python train.py --n_layer=9 --d_model=512 --n_head=8 --n_kv_head=8 --head_dim=64 --d_mlp=1344 --vocab_size=27640 --activation="geglu" --norm="rmsnorm" --norm_place="peri" --norm_eps=1e-05 --positions="rope" --rope_base=10000.0 --rope_fraction=1.0 --qk_norm=false --attn_scale=0.125 --bias="none" --tie_embeddings=true --parallel_block=false --extras=["capped logits"] --init="normal" --init_std_qkv=0.0299 --init_std_o=0.00704 --init_std_up=0.0299 --init_std_down=0.00435 --optimizer="adamw" --lr=0.000827 --lr_mult_o=1.5 --beta1=0.95 --beta2=0.98 --lr_head=0.0122 --grad_clip=1.0 --warmup_steps=250 --schedule="wsd" --decay_fraction=0.664 --decay_shape="linear" --final_lr_fraction=0.0 --batch_tokens=131072 --seq_len=512 --doc_mask=true --train_tokens=911000000 --steps=6951 --dataset="wikipedia_en"
MLP neurons of a small language model. Each row is named by its layer, matrix (gate and up: input weights) and neuron, and shows model dimensions 176-239. Each number is 50 + 12 x the weight over its row's rms, rounded and kept within 0 to 99. A neuron's up and down rows have the sign that makes its largest values positive.
After each neuron's rows, "fires in" lists the words (lower case) most often at its 100 highest values on Wikipedia text that the model never trained on.

L5.gate81:62 48 42 45 38 49 56 61 53 54 40 67 69 59 47 43 39 58 59 43 43 62 36 38 43 57 63 37 57 41 38 64 64 42 65 58 39 74 79 52 66 61 61 31 62 50 54 32 62 42 45 51 54 43 45 36 46 63 91 63 42 51 56 56
L5.up81:46 41 55 53 48 55 67 50 46 56 54 39 46 69 41 35 77 57 32 41 42 41 35 34 58 51 41 80 50 44 29 30 35 64 36 51 49 42 34 66 65 67 45 49 49 76 48 58 70 45 52 57 51 55 36 52 47 49 41 19 35 39 70 35
fires in: "a", "r", "p", "w", "f", "h"

L5.gate794:46 36 52 53 38 42 45 69 47 56 31 59 30 71 36 48 60 50 35 30 35 43 58 31 63 43 40 45 40 37 56 42 30 43 64 59 44 69 34 36 40 40 54 40 66 53 55 54 41 66 32 50 58 45 38 27 36 41 52 47 55 33 44 49
L5.up794:49 79 57 46 35 41 42 63 34 51 50 57 47 67 48 56 38 61 46 58 50 43 80 37 37 41 51 49 52 51 40 37 35 50 72 29 39 49 54 67 51 48 37 40 32 31 74 49 44 38 71 36 48 47 48 52 39 60 58 73 49 59 60 55
fires in: "to", "help", "both", "helped", "4", "3"

L2.gate399:42 41 41 50 37 34 56 37 48 48 67 48 67 59 42 58 40 43 24 59 31 67 51 46 43 44 61 56 29 79 52 46 39 51 46 36 60 62 36 44 47 48 40 33 51 51 66 48 59 43 51 34 58 47 35 42 55 64 45 58 38 37 53 47
L2.up399:50 55 51 38 54 44 67 49 51 36 63 57 44 40 66 57 26 32 23 48 34 62 47 33 46 39 54 63 57 47 52 40 50 65 47 24 54 62 23 51 66 21 45 56 53 54 66 55 53 42 42 41 62 63 57 44 64 55 53 54 57 61 41 48
fires in: "under", "over", "at", "around"

L2.gate742:53 42 50 51 56 47 46 47 46 57 41 36 49 40 22 53 49 42 70 66 42 38 48 32 54 37 42 42 71 64 58 60 56 46 37 62 54 61 58 39 36 21 57 51 44 51 38 47 60 49 36 55 52 67 51 69 76 33 56 68 53 54 45 76
L2.up742:50 47 52 35 38 43 69 50 44 50 42 54 48 71 43 45 50 41 31 35 50 52 78 38 42 46 32 51 36 46 58 58 25 46 47 54 37 45 58 42 40 67 73 44 22 58 37 42 48 56 38 61 42 42 67 34 50 55 42 32 37 56 80 54
fires in: "the", "in", "for", "1994", "1993"

L2.gate691:42 74 56 50 58 52 27 65 47 72 58 56 68 34 53 49 45 45 49 72 44 46 30 61 21 62 41 55 38 60 55 38 43 45 57 53 38 57 64 45 65 26 48 51 55 65 61 45 47 39 51 53 49 53 39 65 75 58 47 62 66 50 33 74
L2.up691:42 58 37 63 34 48 37 35 44 54 59 57 57 75 56 56 56 75 50 56 41 41 67 53 31 32 55 56 83 62 45 67 38 53 66 68 37 58 55 50 49 54 39 52 40 17 40 47 60 54 45 50 59 45 54 27 43 50 63 41 21 44 33 46
fires in: "the"

L5.gate478:76 48 48 57 53 30 54 59 61 50 32 40 50 51 52 57 26 48 53 44 63 68 67 45 62 49 47 48 64 28 64 23 72 61 45 53 41 31 20 52 35 54 57 66 61 36 46 65 38 53 49 43 51 60 33 31 39 49 52 39 56 56 50 49
L5.up478:63 54 50 44 46 47 54 39 37 58 38 53 43 63 50 47 39 69 38 63 59 34 57 57 67 21 46 43 49 38 36 56 54 74 66 43 36 50 27 52 48 50 50 56 41 54 77 61 40 77 54 52 57 46 46 47 45 62 51 44 45 72 51 30
fires in: "due", "according", "party", "related", "known"

L5.gate547:31 64 46 47 54 37 61 50 74 39 37 58 51 52 48 51 51 53 36 60 54 43 47 47 63 59 31 57 60 37 53 59 57 49 51 57 37 17 35 68 44 39 43 52 15 38 66 35 33 46 57 36 40 60 46 51 76 35 38 45 44 55 46 56
L5.up547:26 40 45 66 73 49 22 69 70 49 31 60 35 56 36 47 30 30 37 68 57 60 50 43 53 48 23 57 51 40 51 65 62 37 41 41 56 58 71 55 47 61 48 51 31 46 34 57 50 61 49 46 60 65 38 58 70 47 49 60 48 49 50 54
fires in: "in", "of", "for", "at", "the", "an"

L2.gate904:47 57 44 63 60 40 55 24 36 50 54 44 51 50 56 52 48 34 43 36 71 43 58 53 40 57 51 51 67 46 43 56 74 23 42 48 43 66 42 49 36 48 55 43 64 38 77 68 44 45 64 83 30 51 56 48 43 51 64 82 42 41 45 39
L2.up904:61 56 40 61 45 45 48 58 46 46 73 38 55 45 68 60 52 67 65 46 51 43 46 66 42 53 50 51 41 64 47 37 59 56 47 38 42 44 32 34 48 57 67 50 54 56 52 58 67 17 38 65 52 63 17 47 30 45 39 61 54 42 71 45
fires in: "a"

L2.gate157:49 50 52 49 53 51 55 46 76 46 38 62 50 72 34 55 58 53 61 47 40 46 47 37 52 76 40 33 52 67 42 60 34 61 39 56 49 54 34 55 42 60 34 42 46 46 49 47 72 49 41 65 35 40 32 57 49 60 36 41 53 60 54 91
L2.up157:49 44 54 28 56 59 40 38 52 38 41 44 46 46 47 45 40 39 41 75 38 64 64 47 54 62 31 46 42 42 59 47 27 34 36 38 37 55 35 41 68 54 51 45 44 51 58 33 59 48 59 35 70 54 55 45 49 63 47 58 48 51 49 65
fires in: "the", "1995", "1994", "1993", "1992", "4"

L2.gate293:80 54 65 41 55 58 58 57 57 55 39 49 53 26 43 52 60 37 42 46 42 58 49 41 55 34 50 54 60 47 53 53 67 39 72 44 58 57 47 64 58 49 44 62 58 43 24 46 44 59 41 44 56 35 68 31 65 45 64 49 53 42 59 46
L2.up293:56 45 55 59 65 64 52 51 40 37 28 59 53 23 52 63 49 31 44 58 10 77 26 57 33 19 59 49 75 47 38 56 52 52 49 36 37 45 38 50 60 52 63 35 54 39 54 49 27 43 56 58 29 42 54 38 51 44 54 51 45 47 44 39
fires in: "chief", "part", "main", "major", "head"

L2.gate136:46 65 47 27 55 67 64 64 54 86 53 37 60 45 44 52 39 54 40 08 58 54 54 57 48 40 65 52 65 56 37 47 67 57 44 65 53 36 46 40 44 42 61 51 37 47 55 53 51 50 54 59 46 63 44 63 61 37 58 45 48 70 66 75
L2.up136:45 43 65 74 61 58 35 45 44 42 62 40 36 40 50 53 50 47 53 67 65 43 42 58 61 55 43 55 49 42 40 57 38 58 47 34 25 24 52 52 59 61 55 57 31 39 32 55 53 59 30 46 45 56 59 55 79 56 25 49 40 49 56 37
fires in: "no", "a", "this", "for"

L5.gate36:61 32 35 53 36 49 42 52 42 60 30 60 36 45 41 40 65 27 40 42 42 40 52 62 61 70 35 61 49 44 27 40 63 72 42 61 57 68 56 48 45 42 42 16 33 59 51 22 30 24 63 44 34 45 45 53 51 60 38 44 44 41 46 41
L5.up36:62 40 45 43 59 45 41 55 38 53 48 39 49 60 33 48 53 42 40 56 27 47 56 54 40 58 74 42 48 42 65 41 31 53 44 62 51 57 45 77 60 60 55 61 52 42 63 53 60 68 57 41 53 40 50 47 53 58 44 73 33 80 41 38
fires in: "and", "able", "helped", "help", "by", "while"

L2.gate170:71 51 59 44 37 52 36 65 36 34 54 54 60 30 51 42 54 58 53 50 50 56 49 46 46 35 53 44 30 40 48 29 43 51 28 48 45 70 45 34 60 45 45 58 51 52 77 42 39 38 32 62 73 55 67 53 33 45 52 36 31 51 51 50
L2.up170:57 55 49 58 67 47 41 43 49 50 56 37 52 56 43 59 38 59 33 56 52 42 61 46 63 62 50 64 42 39 37 21 72 62 40 37 55 58 59 38 40 66 44 58 60 34 56 53 62 37 38 37 46 33 50 60 50 33 53 28 54 44 68 41
fires in: "of"

L2.gate631:48 61 67 44 41 41 68 44 50 77 61 46 50 56 49 55 51 62 44 30 39 65 84 34 59 51 31 45 37 54 51 62 45 41 34 80 24 53 53 48 41 58 61 58 42 44 52 45 36 49 53 73 64 61 51 59 45 46 57 36 58 29 48 49
L2.up631:56 41 50 48 66 54 63 41 45 49 47 56 41 67 46 50 59 36 44 47 71 47 51 59 63 17 34 63 50 40 42 62 27 43 58 42 40 35 54 34 46 47 51 63 34 38 47 46 56 71 42 54 46 53 46 53 53 51 30 50 60 58 47 36
fires in: "it", "no"

L2.gate287:44 37 36 49 56 51 51 44 52 57 40 29 63 34 28 65 41 59 67 56 49 61 35 53 36 47 61 56 57 49 59 64 42 49 44 63 13 76 61 68 49 34 46 48 54 48 60 60 58 37 51 59 51 38 45 32 53 44 57 54 47 61 51 46
L2.up287:61 51 42 74 48 66 75 50 49 64 39 44 53 40 55 41 40 76 48 40 37 44 49 50 33 54 65 53 50 34 33 19 31 52 30 43 34 64 57 45 44 60 69 59 65 40 56 42 47 50 43 56 53 67 36 61 52 53 57 75 51 68 53 55
fires in: "a", "so", "soils"

L2.gate1010:52 38 63 34 46 61 55 74 66 62 64 50 62 51 57 47 56 36 58 61 45 58 44 26 56 61 45 37 36 62 43 65 44 40 37 42 65 55 48 44 26 62 49 42 62 58 38 73 60 47 46 51 58 57 48 59 61 33 49 57 32 32 44 63
L2.up1010:31 38 40 59 28 69 48 47 42 51 54 52 42 45 62 63 54 44 41 74 59 54 50 48 39 56 44 70 72 50 51 43 37 41 46 54 50 54 53 41 47 41 70 36 55 34 27 28 66 50 43 67 73 53 38 50 50 32 29 32 50 27 47 61
fires in: "the"

L2.gate510:48 63 45 39 58 36 53 47 46 68 47 33 47 52 40 54 55 84 39 26 62 64 55 41 47 43 51 55 61 60 67 51 54 49 47 59 69 57 57 38 39 44 47 41 52 56 31 53 50 43 41 26 67 38 34 54 37 59 65 52 39 65 45 31
L2.up510:58 77 43 50 55 45 45 25 49 42 28 60 37 46 44 59 26 62 40 55 40 44 62 38 52 37 52 42 32 47 50 72 63 53 38 48 55 49 48 44 47 55 68 52 54 66 53 22 67 23 40 37 50 39 57 76 67 58 41 39 61 68 43 60
fires in: "and", "disc", "navy", "japanese", "brazilian"

L2.gate680:59 33 56 39 54 62 39 47 45 62 32 40 56 46 52 42 24 41 46 63 60 41 37 42 79 50 35 33 37 43 36 46 49 39 45 46 39 42 59 48 47 42 68 44 43 52 53 66 40 44 69 46 68 50 44 68 39 47 61 71 51 69 45 53
L2.up680:52 58 35 56 73 57 53 57 63 22 40 45 49 46 47 48 58 54 48 41 47 57 28 65 61 17 46 44 71 44 55 50 29 45 52 48 54 31 48 55 42 34 44 67 62 52 55 42 39 56 59 46 57 65 58 50 41 73 51 68 34 47 59 42
fires in: "of"

L5.gate84:61 78 43 74 50 40 44 53 49 40 43 63 70 63 45 57 53 48 53 49 34 48 46 52 64 62 38 46 50 49 46 50 49 69 41 52 38 49 41 45 26 30 51 39 45 59 51 65 38 55 54 47 37 45 47 30 77 38 69 55 70 57 77 63
L5.up84:21 48 59 56 43 48 57 73 57 51 36 69 47 82 48 44 50 52 18 49 58 45 46 46 59 69 58 30 44 35 59 42 58 37 40 49 58 53 54 38 42 49 49 46 54 41 42 57 47 71 67 46 57 23 70 49 62 47 45 37 53 54 49 46
fires in: "of", "points", "votes"

L2.gate1228:38 49 55 50 60 55 49 43 68 40 54 80 45 37 26 80 55 51 53 33 47 51 47 38 44 57 30 65 63 52 60 71 43 56 32 53 56 63 30 57 49 34 46 46 49 50 66 38 46 46 51 55 45 49 41 52 37 42 52 32 33 52 34 71
L2.up1228:42 44 45 50 65 63 55 56 57 44 65 72 63 38 51 54 53 62 47 28 46 59 50 52 24 55 51 68 54 41 49 62 25 65 16 62 51 72 51 37 49 34 40 35 58 34 77 43 46 48 37 47 40 57 52 46 36 53 71 12 44 45 44 69
fires in: "r", "h", "sadf", "a", "ga", "m"

L2.gate53:38 51 61 53 53 45 62 31 60 44 43 42 57 37 60 52 36 45 39 32 36 37 53 58 56 49 51 30 37 41 25 37 52 42 45 61 57 34 50 45 93 25 47 73 45 50 62 44 43 58 36 47 54 57 65 67 50 72 47 30 41 47 49 46
L2.up53:42 65 69 51 44 65 68 51 51 36 68 47 32 53 57 53 55 78 45 37 38 47 64 48 39 37 58 40 44 59 50 42 50 66 64 36 56 47 51 61 34 54 60 38 56 37 38 54 55 61 57 33 56 59 48 38 62 38 57 35 59 72 47 79
fires in: "of"